python train.py --n_layer=12 --d_model=224 --n_head=4 --n_kv_head=4 --head_dim=64 --d_mlp=896 --vocab_size=676 --activation="silu" --norm="layernorm" --norm_place="pre" --norm_eps=1e-05 --positions="rope" --rope_base=10000.0 --rope_fraction=0.25 --qk_norm=false --attn_scale=0.125 --bias="all" --tie_embeddings=false --parallel_block=true --init="normal" --init_std_qkv=0.0388 --init_std_o=0.0 --init_std_up=0.0388 --init_std_down=0.0 --optimizer="muon_variant" --lr=0.00855 --beta1=0.93 --weight_decay=0.017 --lr_head=0.00932 --grad_clip=0.5 --warmup_steps=200 --schedule="wsd" --decay_fraction=0.656 --decay_shape="linear" --final_lr_fraction=0.0 --batch_tokens=65536 --seq_len=512 --doc_mask=true --train_tokens=467900000 --steps=7140 --dataset="wikipedia_en"
MLP neurons of a small language model. Each row is named by its layer, matrix (down: output weights) and neuron, and shows model dimensions 48-175. Each number is 200 + 40 x the weight over its row's rms, rounded and kept within 0 to 999.
After each neuron's rows, "fires before" lists the tokens most often just after its 100 highest values on Wikipedia text that the model never trained on.

L9.down150,216,257,205,187,229,185,266,207,252,156,151,204,171,201,169,190,229,160,227,170,169,170,213,278,156,186,214,205,164,215,164,190,179,107,144,232,167,226,133,210,252,185,197,288,283,195,175,199,175,205,243,168,222,184,176,200,256,164,280,214,245,189,225,214,166,203,241,178,179,156,210,169,206,169,212,185,247,188,207,253,177,174,217,221,172,241,237,153,167,280,194,198,237,204,216,173,116,183,200,215,201,205,159,222,203,132,180,255,228,233,193,155,222,306,262,201,250,174,190,123,206,81,198,172,207,190,214,243
fires before: "s", "mer", " of", "ed"

L8.down579,191,217,211,230,266,218,212,216,175,157,231,185,212,305,166,273,192,206,281,146,210,225,205,187,254,201,306,240,212,115,208,192,218,216,255,212,212,209,184,298,181,135,151,158,147,206,129,233,268,242,217,202,158,185,234,244,195,176,163,233,197,144,191,165,222,254,200,184,215,175,169,209,151,190,190,200,230,206,158,153,251,153,155,275,157,209,212,220,182,241,221,197,245,204,149,183,185,207,154,174,257,203,175,144,181,261,203,227,184,148,155,212,203,155,177,160,254,155,142,181,188,151,125,202,268,223,181,199
fires before: "n", "ur", "er", " St", "ound"

L9.down567,249,211,221,98,256,184,240,285,177,212,240,227,189,111,266,232,198,182,124,157,161,251,302,213,201,164,157,166,158,224,161,145,170,225,217,243,177,229,235,165,253,225,255,202,239,194,277,211,217,206,153,190,144,174,262,200,243,214,207,200,178,218,232,243,201,183,240,185,200,182,169,171,203,218,165,130,143,151,201,214,206,166,184,197,190,176,312,213,205,157,263,203,175,213,185,231,223,184,226,134,182,206,207,205,246,231,208,206,191,210,275,151,150,186,140,139,234,203,207,270,273,220,142,252,226,175,205,235
fires before: "ch", "ed", "is", "oc", "t"

L7.down242,102,175,194,170,230,151,196,226,154,155,199,189,187,241,193,224,207,177,255,231,238,149,222,174,190,147,214,183,153,258,212,182,204,207,215,193,262,95,212,234,215,309,162,238,205,207,194,165,199,150,158,263,182,238,186,159,129,212,276,251,237,231,151,144,199,227,250,196,222,236,83,179,240,158,222,137,236,208,248,219,202,177,169,245,149,243,241,254,131,191,250,228,283,222,201,178,149,248,202,204,219,167,240,199,196,235,131,130,163,175,187,211,199,103,287,229,252,158,155,209,202,269,130,178,159,172,219,191
fires before: "m", "d", "l", "am", "le"

L7.down621,103,171,239,270,152,203,252,231,213,221,208,272,155,171,221,260,281,193,257,205,188,233,178,88,189,159,137,253,168,195,173,210,325,242,207,225,216,153,238,150,195,270,227,157,126,210,128,174,232,243,193,229,259,237,198,175,204,164,198,199,167,277,221,82,242,195,163,216,189,184,165,192,235,206,204,200,192,261,203,222,220,172,173,210,218,221,157,155,174,155,211,160,253,220,203,148,188,177,217,155,224,220,216,251,174,257,185,260,137,176,193,202,192,207,220,232,198,157,229,177,148,210,198,159,249,245,193,182
fires before: "ber", " the", "ies", "ar", "f", "man"

L9.down329,235,218,178,264,203,219,172,192,250,217,208,169,174,187,252,190,155,281,211,259,173,242,168,179,189,250,203,131,166,213,175,203,147,194,213,181,240,224,153,180,132,292,236,235,215,153,158,159,193,189,185,184,167,224,201,148,147,188,248,154,269,201,157,143,154,206,175,207,180,186,126,160,213,138,173,184,230,263,190,189,215,271,177,258,143,246,208,225,191,291,230,210,150,205,151,221,209,252,244,180,168,191,159,238,250,243,247,143,244,194,169,184,201,165,167,112,230,262,186,256,228,172,209,218,166,209,231,166
fires before: "e", "an", "es", "in", "is", "ut"

L9.down518,190,150,170,240,254,258,237,183,173,296,190,157,182,187,277,200,202,223,203,201,138,212,163,169,192,225,207,163,271,123,250,172,204,182,251,180,204,184,191,204,197,199,234,209,201,182,125,270,219,162,215,254,212,167,235,214,164,191,179,234,187,244,79,178,190,179,235,171,233,185,214,242,210,259,191,238,151,238,208,182,202,199,257,237,206,252,211,177,163,198,143,229,203,111,211,268,187,222,241,164,282,285,193,201,214,261,133,174,197,213,212,183,209,241,238,207,134,234,242,224,280,184,147,91,230,153,223,235
fires before: "ember", "a", "ct", "ond", "ep", "th"

L9.down671,252,171,241,201,133,210,224,210,242,158,262,202,163,244,295,155,204,250,189,178,287,229,217,150,197,231,221,181,122,197,191,232,216,191,220,233,232,161,263,143,168,200,251,226,139,175,172,146,286,234,234,150,220,128,228,269,233,188,163,208,192,184,229,210,134,211,223,178,238,162,212,145,194,206,166,186,190,147,183,234,203,241,210,155,174,274,255,211,191,182,192,172,112,136,89,156,189,208,284,195,168,189,160,154,229,169,226,235,186,120,260,183,168,192,197,223,249,225,215,141,161,199,211,253,185,186,164,196
fires before: "al", "n", "es", "p", "ut", "v"

L7.down303,200,175,219,171,198,217,123,211,160,210,227,206,195,185,153,189,219,136,210,169,161,214,243,241,243,215,179,197,251,124,202,210,257,252,206,250,164,279,128,185,157,174,191,183,136,259,244,218,262,182,243,220,235,189,273,185,184,141,177,263,237,237,213,288,169,103,160,193,137,255,224,219,173,225,130,204,152,139,200,136,271,213,198,306,177,182,226,204,154,201,252,211,204,184,171,189,227,251,208,190,171,179,174,151,259,184,176,160,165,164,212,199,163,122,217,293,198,132,190,160,151,258,135,273,232,238,157,183
fires before: "all", "o", "ru", "ord", "orn"

L7.down380,175,141,181,205,128,259,188,99,246,165,223,181,290,202,164,190,160,230,277,177,222,212,207,208,184,145,241,228,145,190,179,122,217,221,169,197,246,95,222,202,179,227,262,222,224,193,276,237,241,182,204,190,222,233,182,175,206,201,168,154,103,182,197,198,249,169,186,159,207,240,188,204,229,199,186,192,275,167,247,202,205,185,198,223,223,213,205,243,189,196,184,138,179,163,266,225,206,180,225,127,293,195,212,223,211,197,175,326,202,211,218,201,259,173,257,164,182,199,198,197,215,100,132,174,160,215,171,251
fires before: "d", "m", "h", "v", "am"

L9.down882,168,222,255,221,192,204,196,251,155,272,217,191,163,218,170,209,194,218,213,189,112,233,166,145,208,225,152,278,235,246,221,176,177,176,260,156,145,189,221,180,188,199,178,206,178,139,243,177,117,214,181,201,165,169,190,196,210,242,264,187,175,193,155,226,231,165,196,220,145,234,200,218,117,198,197,238,218,213,240,201,148,216,200,219,192,303,206,272,176,259,139,117,217,228,204,171,208,190,205,182,215,175,131,233,223,215,185,200,112,163,161,207,217,225,219,224,211,251,255,238,189,143,179,234,155,145,270,239
fires before: "re", "at", "en", "ul"

L7.down425,253,180,171,259,198,246,263,171,208,148,218,184,154,215,252,252,177,191,169,188,114,230,158,193,209,148,261,196,134,154,158,156,120,230,218,233,214,228,164,129,155,193,204,157,115,176,191,232,194,181,168,214,238,182,198,161,160,204,284,158,143,186,202,209,183,263,253,247,207,216,260,253,211,127,219,184,193,105,194,259,255,138,205,138,222,210,160,145,234,253,262,195,168,177,197,240,260,145,297,231,187,186,294,234,196,220,152,236,282,243,146,161,268,187,120,217,178,179,230,188,263,267,154,199,176,164,232,202
fires before: "y", "ia", "ph"

L9.down611,143,174,255,195,206,168,193,290,209,216,150,171,202,257,204,209,155,241,183,211,162,186,263,214,233,206,189,216,251,206,206,215,197,203,193,258,228,214,191,179,202,186,170,241,225,178,163,129,191,262,275,198,122,156,180,257,219,244,164,188,160,219,190,143,211,183,210,161,179,118,192,207,244,229,157,164,218,183,194,239,177,208,164,187,231,201,242,208,227,241,214,240,186,299,191,182,204,224,186,135,164,172,167,134,267,187,209,194,157,161,248,252,166,185,217,197,192,159,210,211,110,217,131,219,188,185,107,207
fires before: "y", "ic", "iz", "ical", "oc", "r"

L7.down67,254,207,213,224,165,158,273,191,229,163,246,158,207,178,171,183,113,212,129,209,266,228,222,168,174,150,182,225,113,202,220,106,198,233,291,246,167,185,208,166,229,186,210,158,237,155,196,167,282,197,224,160,166,199,177,136,158,199,150,232,225,217,172,211,251,211,255,152,149,200,208,186,241,220,175,239,200,200,190,169,222,218,260,227,274,171,218,240,178,173,157,234,154,173,199,174,227,237,256,270,154,249,171,193,195,173,207,219,266,262,181,160,248,253,124,166,123,167,264,143,230,256,273,221,160,189,211,204
fires before: "5", "8", "7", "1", "2", "0"

L9.down263,194,217,139,114,186,145,153,204,225,230,234,135,145,209,164,233,144,223,104,232,182,167,223,179,226,196,241,172,173,204,166,234,133,169,202,176,162,196,210,196,163,208,219,125,214,217,183,105,171,215,137,138,164,224,182,147,181,215,176,204,180,168,175,260,214,162,243,222,172,238,197,245,232,243,181,208,194,211,230,177,133,228,210,215,84,237,196,201,191,257,226,203,253,189,269,238,210,254,232,180,262,309,161,236,306,185,178,142,168,184,227,207,201,210,264,182,217,198,221,141,215,203,168,181,271,251,179,180
fires before: "an", "en", "ed", "is"

L8.down323,252,231,190,151,227,186,101,185,189,226,175,142,173,165,195,234,252,217,156,150,262,138,151,184,185,193,127,230,189,232,201,118,211,144,190,183,171,235,229,219,242,230,239,231,230,147,156,263,131,172,206,200,223,194,241,128,156,217,159,181,201,136,130,180,127,197,249,208,179,148,179,233,289,236,235,220,200,170,238,249,231,213,231,216,198,253,217,188,221,203,168,229,244,154,172,218,171,208,193,198,196,163,222,245,158,193,143,305,213,193,159,223,99,212,233,214,192,130,213,240,257,208,132,223,181,135,231,236
fires before: "==", "===", ".", " as"

L7.down465,242,243,161,240,244,250,188,192,182,108,203,170,210,245,150,150,199,187,178,180,209,188,164,214,196,192,281,170,243,233,175,229,194,208,196,264,224,212,162,187,171,233,176,144,232,185,189,198,139,247,208,287,220,202,223,234,202,195,191,111,206,220,182,171,230,178,211,208,271,239,180,236,264,223,274,223,190,219,180,227,244,254,217,175,164,198,205,246,163,204,170,267,160,126,208,185,245,215,145,139,150,178,193,217,217,182,167,167,208,278,148,238,166,166,219,204,162,147,229,199,193,227,153,319,306,220,199,107
fires before: "il", "le", "ly", "ct", "a", "el"

L4.down527,203,120,268,215,218,171,193,180,218,204,225,236,144,257,246,218,253,184,241,180,185,236,174,230,304,241,217,165,179,214,251,191,149,214,136,205,230,245,202,240,197,219,208,254,238,201,180,110,198,172,294,219,194,226,197,238,187,164,221,197,212,132,222,176,255,172,192,223,241,197,305,210,213,231,215,148,274,197,264,171,280,79,267,252,211,172,244,227,193,219,200,219,136,218,130,170,224,179,134,168,215,202,189,212,216,206,193,182,223,176,186,168,154,202,198,200,128,153,196,177,206,237,230,184,141,239,224,209
fires before: "ass", "os", "ub", "a", "im", ":"

L5.down180,152,200,222,188,156,236,175,229,207,218,190,214,264,155,232,195,111,159,198,263,183,183,229,187,179,232,182,137,217,168,147,296,135,188,194,181,278,175,162,215,221,214,244,206,212,258,195,260,173,198,163,259,235,178,230,223,181,149,206,200,148,300,231,196,163,209,220,156,296,248,107,137,229,210,158,193,163,213,187,239,206,271,215,216,167,214,192,188,198,192,230,258,126,148,196,262,138,211,222,147,198,195,232,176,201,190,209,252,241,246,239,114,176,203,154,222,214,197,236,227,171,261,185,213,206,197,162,193
fires before: "ember", "a", "it", "en", "ak"

L8.down393,205,254,199,216,154,255,195,181,238,187,252,159,189,247,303,197,228,203,214,162,181,142,190,200,255,97,151,242,264,235,141,192,149,208,249,140,232,173,196,202,182,175,151,206,234,239,218,203,216,174,212,128,188,158,192,186,143,163,201,175,192,221,254,221,264,166,200,218,177,214,162,196,226,206,296,213,201,215,217,122,231,244,183,144,232,163,234,141,190,161,217,219,196,232,217,166,185,236,243,194,187,178,258,215,198,275,167,190,235,294,230,237,292,179,184,136,211,174,206,163,177,200,210,150,223,158,277,281
fires before: "s", "her", "ent", "ed", "ver"

L8.down521,196,156,159,237,254,187,256,131,213,135,157,163,152,240,229,175,222,186,252,135,254,248,200,151,328,224,215,200,190,199,110,148,168,198,207,206,192,148,231,170,223,171,192,178,140,191,134,230,266,193,165,147,199,252,151,246,202,238,134,220,185,240,218,239,192,185,221,149,197,223,273,173,158,250,251,211,197,191,183,242,209,220,235,184,231,218,185,175,178,191,181,268,281,171,257,177,288,224,177,181,221,223,161,251,180,133,208,152,225,240,214,214,281,151,203,208,198,172,206,155,160,238,206,184,190,96,191,160
fires before: "ce", "c", "a", "ct", "e"

L9.down448,158,230,243,296,169,189,112,179,283,194,230,162,148,205,204,179,172,202,220,245,187,243,214,248,236,178,266,236,265,253,158,226,225,166,266,201,208,258,94,200,220,193,224,151,139,214,227,209,133,221,218,227,156,205,143,183,174,193,213,213,228,234,271,243,146,156,195,232,270,253,198,203,297,167,220,246,200,182,200,244,234,204,225,193,215,181,261,189,171,257,220,211,225,235,210,196,231,247,213,203,203,263,199,163,237,269,215,212,182,191,164,202,189,218,220,149,224,154,175,260,181,142,147,121,198,188,183,268
fires before: "ed", "ing", "s", "es"

L8.down373,199,189,153,253,156,141,214,161,144,232,170,199,192,177,146,304,169,181,244,215,185,258,222,156,166,150,257,173,188,172,179,193,174,279,219,194,164,214,206,220,229,206,201,176,202,187,193,192,229,201,165,135,154,251,214,302,185,197,153,171,193,225,169,188,178,249,196,190,250,158,202,185,222,263,234,256,208,296,186,251,201,237,207,171,180,212,127,242,139,179,246,225,224,209,202,166,168,210,257,263,193,243,228,250,173,239,217,148,155,256,148,271,174,270,134,164,195,226,184,188,151,175,215,170,169,188,249,207
fires before: "ian", "a", "e", "ia", "an"

L4.down351,236,149,180,195,155,200,154,214,166,291,224,154,184,186,191,162,253,252,133,218,239,246,210,152,172,194,270,167,216,249,161,206,255,202,200,258,251,208,169,161,254,205,146,242,117,120,161,240,183,177,207,213,204,165,266,204,247,205,140,214,261,226,207,205,171,190,235,121,236,221,192,179,228,248,216,177,200,201,141,208,151,222,217,182,151,202,115,250,215,196,152,248,224,267,187,213,188,258,259,272,199,159,239,242,139,226,165,225,182,310,176,207,193,168,180,240,156,172,184,133,165,180,157,191,213,202,163,267
fires before: "ld", "al", "b", "p", "g", "et"

L4.down768,124,124,198,204,259,170,205,263,253,258,156,207,189,255,160,202,231,184,144,114,71,234,230,258,219,262,212,210,210,251,226,191,246,226,239,248,222,228,147,188,177,242,254,171,173,164,191,239,232,260,239,179,193,164,241,204,215,173,201,290,221,177,223,165,233,304,178,291,228,262,228,127,237,150,204,151,215,211,255,243,213,244,251,196,165,166,190,267,203,139,168,195,191,181,196,179,187,89,119,186,180,192,188,241,250,222,186,211,184,226,169,194,93,181,161,216,249,224,223,197,181,180,203,135,123,185,243,186
fires before: "ool", "o", "w", "if", "a"

L8.down888,201,88,197,224,140,143,141,233,111,239,114,236,225,297,147,231,219,243,239,171,187,230,162,183,166,254,185,225,213,201,176,166,226,185,227,176,127,261,120,173,162,248,186,283,216,165,224,233,177,242,252,184,176,234,217,212,192,200,159,223,223,212,234,175,168,195,187,181,270,226,202,233,217,195,197,188,158,267,254,191,221,193,198,235,238,154,221,222,201,281,156,201,192,223,175,233,214,235,203,207,171,184,236,183,118,209,143,233,165,221,216,230,149,175,188,139,200,289,189,179,208,209,213,265,176,197,214,200
fires before: "i", "ion", "ous", "ence", "ed", "ent"

L9.down631,232,211,217,217,219,204,93,151,201,204,231,209,191,190,201,211,218,245,197,182,322,130,202,214,250,255,169,173,193,151,174,193,175,171,171,181,288,157,243,187,97,173,207,231,216,196,155,190,163,212,212,124,148,227,169,156,209,148,208,177,207,233,154,193,183,180,232,267,201,263,183,326,232,200,227,175,229,231,178,220,206,236,165,173,188,169,242,175,218,154,188,220,179,195,245,171,184,211,244,184,196,255,156,185,227,224,243,203,243,204,227,138,197,186,232,180,220,127,258,200,187,198,211,195,301,169,266,267
fires before: "ur", "r", "re", "er"

L9.down699,246,153,182,218,196,148,280,203,159,188,222,132,202,218,230,176,173,219,150,184,198,189,220,273,268,154,160,185,216,186,156,204,150,159,182,239,111,168,151,223,300,217,179,179,150,254,180,209,161,225,207,245,199,167,163,160,197,292,184,135,136,180,164,265,238,165,247,259,235,163,192,222,216,157,229,173,136,258,265,211,234,222,191,225,197,191,215,205,201,276,180,147,178,181,221,216,232,117,246,164,233,200,215,146,248,149,203,199,98,182,189,212,221,144,228,228,229,220,148,156,261,245,230,156,247,195,191,235
fires before: "f", "our", "c", "erv", "q", "y"

L4.down406,269,228,215,156,188,195,233,185,216,194,179,140,183,224,166,108,152,161,249,219,213,145,224,225,170,301,218,215,236,174,193,218,104,128,259,183,180,221,171,268,181,240,200,183,203,192,202,258,261,186,260,249,236,204,121,135,273,238,170,180,151,243,162,130,179,239,188,191,165,170,186,175,270,218,191,132,162,195,223,192,242,185,195,192,200,213,221,221,146,213,178,158,196,199,222,215,249,222,199,194,142,210,185,190,206,210,179,195,237,193,163,225,196,150,186,195,222,210,222,192,198,209,170,294,197,228,252,249
fires before: "d", "al", "b", "h", "er", "in"

L9.down16,186,221,195,180,223,176,205,203,266,272,155,180,246,191,205,265,220,259,217,221,191,203,192,210,119,193,188,196,286,218,177,215,183,207,208,107,148,193,194,207,201,193,186,255,239,187,279,214,184,185,155,185,205,271,179,268,196,220,202,148,146,198,242,229,221,226,210,213,211,125,189,148,230,213,198,259,267,178,300,186,203,129,181,225,212,198,186,175,198,162,241,148,170,221,255,177,235,111,185,266,211,143,212,151,274,176,179,232,160,195,220,250,103,167,274,254,275,286,141,198,197,171,207,210,177,214,202,173
fires before: "s", " of", " pl", "-"

L7.down166,297,216,169,239,178,178,187,243,189,244,147,256,165,220,183,246,229,215,245,219,213,142,279,215,228,164,226,297,161,145,174,241,232,292,271,183,176,156,213,220,217,223,196,200,156,214,203,185,258,176,158,179,182,125,206,215,178,211,124,202,177,241,221,213,213,180,192,183,160,220,227,194,165,153,209,224,162,242,212,216,165,238,232,184,211,201,252,238,259,195,159,216,208,214,191,196,251,202,262,164,209,208,208,226,282,248,195,249,236,282,201,165,190,265,255,203,198,106,161,192,135,214,269,187,95,180,142,118
fires before: "y", "ion", "or", "gh", "us", "ed"

L4.down230,221,185,183,234,231,210,234,249,213,191,204,157,209,200,146,238,169,191,259,227,213,249,230,217,188,200,132,158,166,181,220,106,112,179,168,225,251,145,238,202,213,181,151,267,192,140,153,125,214,244,218,180,154,151,128,138,185,225,263,238,143,165,137,225,172,250,231,240,254,135,201,230,211,203,177,113,163,166,212,238,247,190,152,218,183,198,147,198,221,201,101,267,150,106,161,176,152,194,194,161,250,258,250,209,174,230,264,220,196,259,180,216,199,213,175,182,299,185,215,178,179,207,194,215,223,215,214,233
fires before: "ary", "op", "ad", "ct", "an"

L8.down693,106,236,206,223,230,187,213,225,248,225,229,250,170,171,212,257,148,183,212,225,153,159,187,201,185,202,142,193,246,224,116,263,171,196,148,222,270,170,170,157,256,231,267,190,266,222,214,268,165,185,219,174,149,203,219,237,160,215,173,247,229,193,232,232,234,170,224,189,243,201,175,184,291,183,134,176,197,189,155,78,191,197,249,196,254,124,153,155,138,173,191,212,194,190,141,216,158,158,160,127,204,159,177,209,212,164,171,278,179,225,145,225,169,193,182,196,231,170,186,141,132,224,167,275,171,165,153,244
fires before: "e", "wo", "r", "ak", "our", "ra"

L8.down29,250,201,214,199,182,192,220,209,200,205,204,186,166,209,208,213,153,186,226,195,211,242,171,271,212,281,163,126,280,180,171,210,176,181,155,139,228,207,213,229,176,264,215,240,155,213,240,190,104,201,245,217,234,185,267,220,206,261,176,172,171,201,202,163,197,186,204,153,195,179,238,155,196,177,178,254,201,175,234,188,218,320,245,195,192,224,224,212,183,151,197,165,183,216,277,176,259,205,228,264,189,173,222,327,164,238,104,266,160,178,240,241,262,191,221,237,216,190,154,129,203,249,270,220,240,156,187,227
fires before: "re", "at", "art", "el", "ad"

L9.down311,161,229,229,229,148,261,166,235,153,172,198,219,254,239,236,223,144,189,192,212,204,155,150,174,144,217,175,222,186,270,203,206,232,197,160,184,198,229,184,194,213,255,228,238,222,195,285,216,196,210,146,173,256,269,151,131,207,178,190,162,245,242,147,171,215,167,185,190,125,297,135,273,164,245,197,132,142,217,227,206,206,268,220,160,189,208,163,183,212,229,159,171,223,267,202,224,162,210,230,235,190,210,187,228,142,191,177,145,298,225,219,184,300,262,228,152,196,205,221,259,245,181,198,155,127,197,181,203
fires before: "og", "oc", "ican", "le", "ic"

L7.down556,233,200,185,108,195,177,247,178,144,226,137,172,223,196,278,179,228,218,247,198,159,219,231,171,221,181,187,92,218,156,217,182,202,181,219,172,181,251,210,208,252,233,181,242,236,208,171,199,168,132,274,165,187,224,115,254,236,206,328,217,172,243,188,171,162,219,227,231,209,153,275,203,192,158,163,196,194,175,175,235,198,196,227,175,124,222,206,184,218,176,235,232,238,213,159,185,156,194,201,137,116,177,219,199,223,196,141,233,189,262,205,209,233,210,157,259,221,199,204,198,138,239,243,141,196,270,210,203
fires before: "op", " |", "er", ":", "a", "ak"

L9.down358,204,154,156,152,263,232,176,238,183,200,152,162,255,197,178,221,218,202,152,150,189,158,199,177,282,192,305,184,245,236,140,171,128,197,154,170,218,191,207,239,207,117,219,182,171,209,228,137,189,252,139,166,160,237,187,183,212,191,222,220,220,157,193,199,199,222,168,218,194,200,158,219,226,144,207,137,166,180,191,221,241,224,276,163,173,189,222,175,193,198,196,232,220,159,168,274,157,230,245,236,238,179,210,214,218,156,191,236,187,209,200,220,219,161,194,191,145,234,181,177,180,281,159,179,220,214,148,231
fires before: "p", "se", "te", "od", "op", "or"

L9.down839,244,171,238,221,236,145,224,193,151,119,155,203,242,182,161,161,165,196,187,189,210,242,205,193,173,206,197,159,227,157,218,216,173,269,234,233,241,181,176,200,230,154,109,168,184,192,220,226,128,202,202,189,211,247,180,168,205,275,190,205,174,213,113,207,196,229,201,201,195,140,196,202,196,250,182,158,133,181,184,207,257,278,213,205,192,250,206,231,217,171,220,249,239,141,186,210,166,183,198,203,208,166,116,187,210,280,248,204,213,147,186,255,167,236,195,176,165,185,143,209,199,226,196,244,220,197,174,188
fires before: "er", "is", "in", "us", "ent", "al"

L4.down811,229,179,284,133,244,170,172,212,166,130,184,257,192,250,112,188,181,283,191,151,261,240,162,224,196,231,225,182,237,199,141,223,219,198,253,267,226,206,153,240,240,246,147,207,194,157,235,196,220,227,161,231,198,193,168,195,181,206,158,194,152,200,259,217,259,195,185,187,261,218,132,191,170,220,198,194,267,218,215,291,259,199,151,274,138,175,181,208,176,262,197,203,275,169,167,219,177,195,154,238,178,180,248,238,198,221,164,243,203,165,178,165,205,130,138,268,187,119,245,223,192,184,249,148,241,196,295,173
fires before: "en", "an", "p", "m", "b"

L7.down652,192,201,190,298,204,216,203,169,206,220,189,215,129,219,116,137,128,203,187,178,228,120,223,255,231,211,245,239,212,223,220,215,247,192,249,227,124,262,135,161,219,149,202,249,135,197,237,203,231,213,218,196,201,190,202,225,216,225,205,195,226,237,244,156,219,156,162,266,170,217,217,213,225,167,184,200,200,292,199,151,264,202,250,170,177,179,280,246,155,232,158,208,194,218,178,125,155,202,226,207,208,214,194,214,262,170,208,253,213,136,267,160,163,161,301,198,186,172,237,183,251,227,181,232,141,236,118,214
fires before: "i", "ition", "u", "er", "uc", "ent"

L5.down232,221,227,152,188,180,205,187,214,203,243,225,160,211,223,269,221,245,187,200,190,244,128,203,220,160,231,113,192,210,211,179,202,191,223,211,217,194,155,153,224,193,222,238,225,170,160,214,209,198,216,181,147,164,218,222,198,190,186,223,232,225,217,160,260,249,168,142,149,241,194,145,184,268,210,157,143,137,241,244,229,200,223,243,155,194,164,232,197,238,171,173,148,165,168,151,187,232,176,233,264,206,196,226,237,203,185,205,257,218,204,163,225,245,173,226,235,235,179,173,208,178,207,201,233,268,174,228,205
fires before: "==", "The", "===", "In", "A", "O"

L9.down716,213,197,135,199,230,176,156,177,196,242,195,234,227,170,169,227,273,221,266,201,156,203,226,243,186,242,294,192,208,235,173,231,201,188,239,227,246,192,184,203,190,136,156,277,165,164,204,188,186,140,137,134,188,156,221,220,178,161,161,236,239,178,265,158,198,140,186,246,201,131,170,172,227,118,238,176,238,276,239,147,116,225,167,170,180,219,180,232,241,203,174,204,235,226,229,169,172,196,241,207,243,178,129,176,204,276,152,208,209,152,203,215,185,248,194,221,236,219,234,208,183,197,250,235,132,146,184,128
fires before: "ing", "e", "ed", "t", "em", "es"

L5.down758,176,250,241,203,222,229,293,188,228,212,236,188,153,149,270,155,183,214,169,245,230,182,224,244,109,167,228,170,243,181,197,207,156,132,200,227,266,154,248,221,256,94,194,202,155,178,170,170,211,255,226,255,146,296,188,238,194,227,252,121,208,203,194,184,162,229,205,253,245,208,180,115,190,206,138,167,160,142,201,226,265,207,239,190,95,245,180,201,232,202,159,186,171,272,276,197,234,197,214,204,255,171,168,214,270,208,211,216,190,227,176,216,173,225,238,182,202,252,245,189,186,225,203,177,221,106,151,200
fires before: "er", "ic", "us", "it", "ical"

L7.down431,93,170,215,189,198,193,151,204,213,105,184,165,161,191,119,249,142,196,117,139,189,189,195,231,159,270,222,197,195,253,188,236,197,207,143,175,156,205,194,175,174,210,263,210,144,173,184,178,190,193,297,207,86,261,199,207,205,195,162,223,184,147,128,260,220,204,272,210,201,156,233,197,216,188,163,180,165,227,258,219,206,207,161,150,192,182,213,174,206,172,239,155,132,203,225,134,221,173,210,161,174,242,144,279,193,207,167,183,211,210,159,144,258,187,239,140,212,166,251,207,249,197,168,225,233,238,179,202
fires before: "ool", "w", "op", "um", "o", "m"

L4.down270,263,221,207,179,214,226,183,223,242,142,228,247,240,279,210,197,223,174,216,191,193,214,149,146,158,179,242,145,311,227,213,197,151,252,209,191,232,238,175,220,246,269,192,275,162,164,231,244,202,270,217,201,200,143,199,233,219,142,203,255,80,198,152,211,213,188,186,142,206,207,153,163,185,181,196,167,212,251,145,249,176,227,189,141,147,234,177,142,285,216,165,134,183,181,172,234,202,211,246,205,248,234,177,118,194,138,203,118,232,85,285,200,192,228,99,209,148,280,169,151,226,218,154,219,179,238,187,229
fires before: " |", "ic", "or", "y", " \""

L9.down310,217,167,189,222,158,159,185,279,179,151,220,156,238,286,284,196,154,168,167,209,186,182,231,112,222,235,269,181,241,141,161,174,213,154,223,207,227,105,159,200,212,161,179,169,203,226,158,154,210,228,185,244,218,217,190,225,158,164,200,90,206,162,205,221,211,198,228,214,249,170,140,221,191,205,303,185,241,195,267,212,277,233,294,191,160,240,163,157,156,203,191,160,224,196,204,203,197,163,256,144,214,135,181,199,232,225,184,190,216,147,225,225,225,180,312,239,192,162,157,171,209,220,292,199,245,168,200,206
fires before: "ical", "ic", "ol", "ge", "ory"

L4.down380,152,220,187,170,242,199,189,209,220,270,159,222,224,157,261,137,252,165,257,154,192,208,190,169,178,243,302,143,237,213,193,210,138,221,232,201,268,187,250,241,185,168,184,215,216,206,146,250,219,181,196,271,174,216,220,224,205,169,236,258,211,190,194,198,90,209,250,233,160,198,93,151,205,194,151,253,139,140,127,262,260,234,144,183,120,140,210,143,168,217,196,211,251,256,146,161,232,136,214,225,215,182,282,250,253,226,141,250,209,169,222,152,199,214,176,224,213,148,187,225,172,259,131,159,231,259,237,185
fires before: "d", "g", "f", "v", "b", "t"